MLP neurons of a small language model. Each row is named by its layer, matrix (gate and up: input weights) and neuron, and shows model dimensions 112-239. Each number is 128 + 24 x the weight over its row's rms, rounded and kept within 0 to 255. Numbers have three digits each. A neuron's up and down rows have the sign that makes its largest values positive.
After each neuron's rows, "fires after" lists the tokens most often just before its 100 highest values on Wikipedia text that the model never trained on. A number after a token or word is its count.

L3.gate691:142108123148144140100112074112121097149112140140129187148109137154132117082123129160110106120115126130147129105085152123148106113103152181091123149104138132103153125101164142126165125122131150132116136111107150189143098088088106135125095147113147120163131098146180128145114114117106185137147100061185100131137140146141124092114081135135106134111139094097119154160124143131180110112138
L3.up691:107118117149090149147129128133107102055153169170101116154157119143120104145163151154116143109137134090137117123159146103123138099138133151151132121153136102144136142156140197111097129152101130080153097163103116129112129130161089104149130136122136098167095099161116140113133097149125209169113168139174141136151123151110163091128116151157124132128114098111110129098138145138151140119124
fires after: " p" 15, "p" 13, " Comp" 10, " prom" 6, " pri" 6, "omp" 5

L3.gate546:133132137140123138122126112092140123133085135119118156143132111112128119168140117161136119133117158127129049119140198135077073136128114128143133119120140155135128156163109134141119127104144111135111157102149122162099077090144127110154114104094153134128122091114102159115093139166089154128122113114103169119136148129123148122094135145135137126121133146132095131126096151123114083180128
L3.up546:102133132166162136088106111125127133117162166118120170105124112121169112155162118117098124125145130129119126187177117149111152149108088117090122144129125138132072123122163157146101108142093139133111098106084131194117154167090154144159124121118118126153120088128172103105089077170116116120129133151130116110125136096121118080090109133180120167149134128108114133150136137120122139148089
fires after: "n" 14, "ut" 9, "om" 9, "ent" 8, "en" 7, "ot" 7

L2.gate553:142103116139097147166136116143103122106107149177122108120162138145091094131133122152123105135136140155111106171136126113138141119130107123101143094069135063104164138137137164138130096107145131130114117096160153124154168113151119140168151130140144138117176150121142136146118136143127137119098097112139139115145095142128144120118171133177123116137107119103057175147145142114128116120132
L2.up553:129121155105107158123119104132111153121110132165129165172127132084104120160120124126167106126141092086130135146134140104178110110142115120126121120114152118171131111119110130131132080121130177181149121152128153119152117148123158149089144133133144126125087148107094164115149127147129122148178091149119160156158163145163126105127131127099130111094155117076147167148145117105147158140155
fires after: " Ch" 17, " tem" 13, " cap" 12, "tern" 8, " sc" 7, "ap" 5

L3.gate37:113125153131114097166096164125125153118107117104112093133131088131144187119119176141151135106097131135158112108142097128182147147126123100078147141100113134117149097125117093107126155124157145131112141188119156113107141177112181118128127112181148096093125113124165132149102114124120105144109101099135146124116131103121164148115150119126098127125128105097141132128113136134146141153066
L3.up37:130152103137154124152094108095113134127179142120114146101179143155117187138126127171119155050115094110089103145115138117137125133126122114101154166110138101102092117138083090117103142125130166131144109145151112126126143155106141114145123140141152163144089091140130137078083125132099106114081123118137121131153103088160118131142159106137175115120139129119122139111091117152155172119096
fires after: " For" 19, "ig" 12, " Gu" 9, " U" 7, " (C" 5, " C" 5

L3.gate501:165126138168107099106141125136104126140150149113098102108100156127140105110140107153117127092117102099131128155093080092112152154095116119107121148115122106120109106134099129146136132098124120117132107110108131130081134137064097126148157130139180131159130075131172120175129156147116140099121123143129179054083141099119104142149153159094116135154105097085139100135167151116081131117144
L3.up501:118105160104111086118152143133122084155131109114108124095117166128103135109165155130121101138123131110121092115123113114066128143128145108113160124099139139144083134091122139160129099148089137113150087156131100103182112119123149099115151113103128114144122102166152145123087122135115147189115123125124104158101115132134123106153118111103128172140124092156102127134151148136142094126160
fires after: " st" 14, " ret" 11, " c" 11, " b" 6, " inst" 5, " last" 4

L6.gate191:098165104113135098159186126158162156103108073134123157123138175173131127174085113123142127116155127131103084099131134141102141130121146121106132105158113148116172129132090133127150112107129158160122117116140156151109109176126159112139099159103137133064146142157144140079116106142148126154101096157127132132142142131100140139107128143132139137104131093202157148162116145162151126156138
L6.up191:163136125136121096151113176117105146084135120136162172171103131127119140141159110148117131110110113153165131153067154088149110139130126118100099150110142173115149134129142092099147144090164107201123122145162131135121111127180095101071139175119106128109137196161105140125104102111129087122178128097109120107156151145141116142184165083153127082103116126100122125140132102119139126144124
fires after: " | " 29, " D" 10, " | D" 8, "ult" 4, " d" 4

L3.gate91:094126126118133116145116142149127150140094144138095101172092129099123114133172113159112109137104132160102112119137106162142170140144116139159112121121153129124087123103118139147143090186114129120112089132102133122124143110177179071136112114118156132121125148099135091121144128146144146109166115152157126130114135158154151132153130128112141116152108099073130081185115098160142086115144
L3.up91:113138160136150110132095049115115102144128137119122133177111100156080089096158117137107087136112091108112131105124091128145124169134110140122149110153115153130127139092116142155144106111113166155121126148142096120130134125111131120205097148140120128121120096146122124142125153121151124142154128166135169128091152118135155119142137150146153165148139120144077126133148113110118214120117
fires after: " A" 20, " J" 17, " a" 9, " | A" 8, " " 6

L3.gate509:105140147151142139130120136151135155155123141112143123130109130138146106134112127123106135118122175155146130114151130149129101147126121118170126135165100128116154122082138130105140146135122138131114112115131087158121085112097174148120135109159152093131121133151120118189144150130100121092129068131130063142091137158151099141147150135095147122119116141124098159112123089130143106135096
L3.up509:109134136099152071152122134166129139082144157118086151138120123169098140118115117149119123152100134137103149117137099151130113126138150160117114177146125118079143091157189128172154126144178165110097094126115099105143139129106103112140119118115147093146121126143135142085134108142072131130113108131103133171125128169122114097125115112156074134033145125115174147107103118132122150155155
fires after: " P" 16, " O" 12, " A" 12, " Mar" 8, " Bro" 4, " | A" 4

L2.gate442:120130099149106155093162132163102109142121148144104130136134121179108159125123150160157097135139132105124129103122107094131129128123109138157107150124128144134174081128116117098040129094106123145097132148099103133147150085108148136144110141067122108124143135129143129112095178125111142130127116128145133150170115202155142098183137154133111154165116228143139162108112110124105144143106
L2.up442:129124125081146138124116129132128134101112117128131172163148137122099127127149141090140088145149145108146085177135105118120112123123119120125140098133112137127118144149118095138120140070095162114139113150117078098139127178152115143115125149115142128128151132137077104089110166114145133115087124126126120130183134170099140131124133104107139079128123141135113130113156161117095110126117
fires after: " r" 26, " R" 22, "r" 10, "T" 5, "4" 5, " M" 5

L2.gate45:119063134163145139124128153083123121151088148073105110138112117127130120144132104153112146113131097128116109126150090140113136161104135103096118110131134135145115158133127147145116124140173120116131094169101111145134139141152097159172129188120125144114151135119164107119114107155144181143116076145123124168160166102122146074130100143095160136162132125108092124133165145127186110122141
L2.up45:132084142115163129132099086131112128129153110157122065115133175141109149121126194184162066151120141137115176127157094115098126119119103154154177160118127090106118133159166121141121132126166133166115125158142138125105115127134138144083135143131118115176121177146122106110142157130104135172148127109130139135147136087111117142106097101115132145087070129098149120100088151102118085119139
fires after: " ext" 12, " pro" 11, " P" 9, " gr" 7, " trans" 7, "ul" 6

L2.gate119:105126134152112139132139117158185128095134140127124134145068142076080115092114109160125139131107112104100142124100103097088112155122145157088119155140092108134141118113171120128133133150137151104122140137122115153099170071145137101128111150160109132136105135090134132076139123117120149156092124100126094152094108137145148152068099138155106112149163134104150162106156099123090090083120
L2.up119:131103138143109193146136163128143120156126145131130196125136109127105162116107166155133086113117109124134131146146076124121141139162094105140137089142155125089152141148142106081171145151133184108156133091126088121152102125130108103116084153147110140153132119126141114143155133111158127128148139149069152113106112112158082148127148174139112122131125162100071150116122091105133117104125
fires after: "′" 22, " He" 13, "iss" 8, "r" 8, " r" 5, " Wh" 5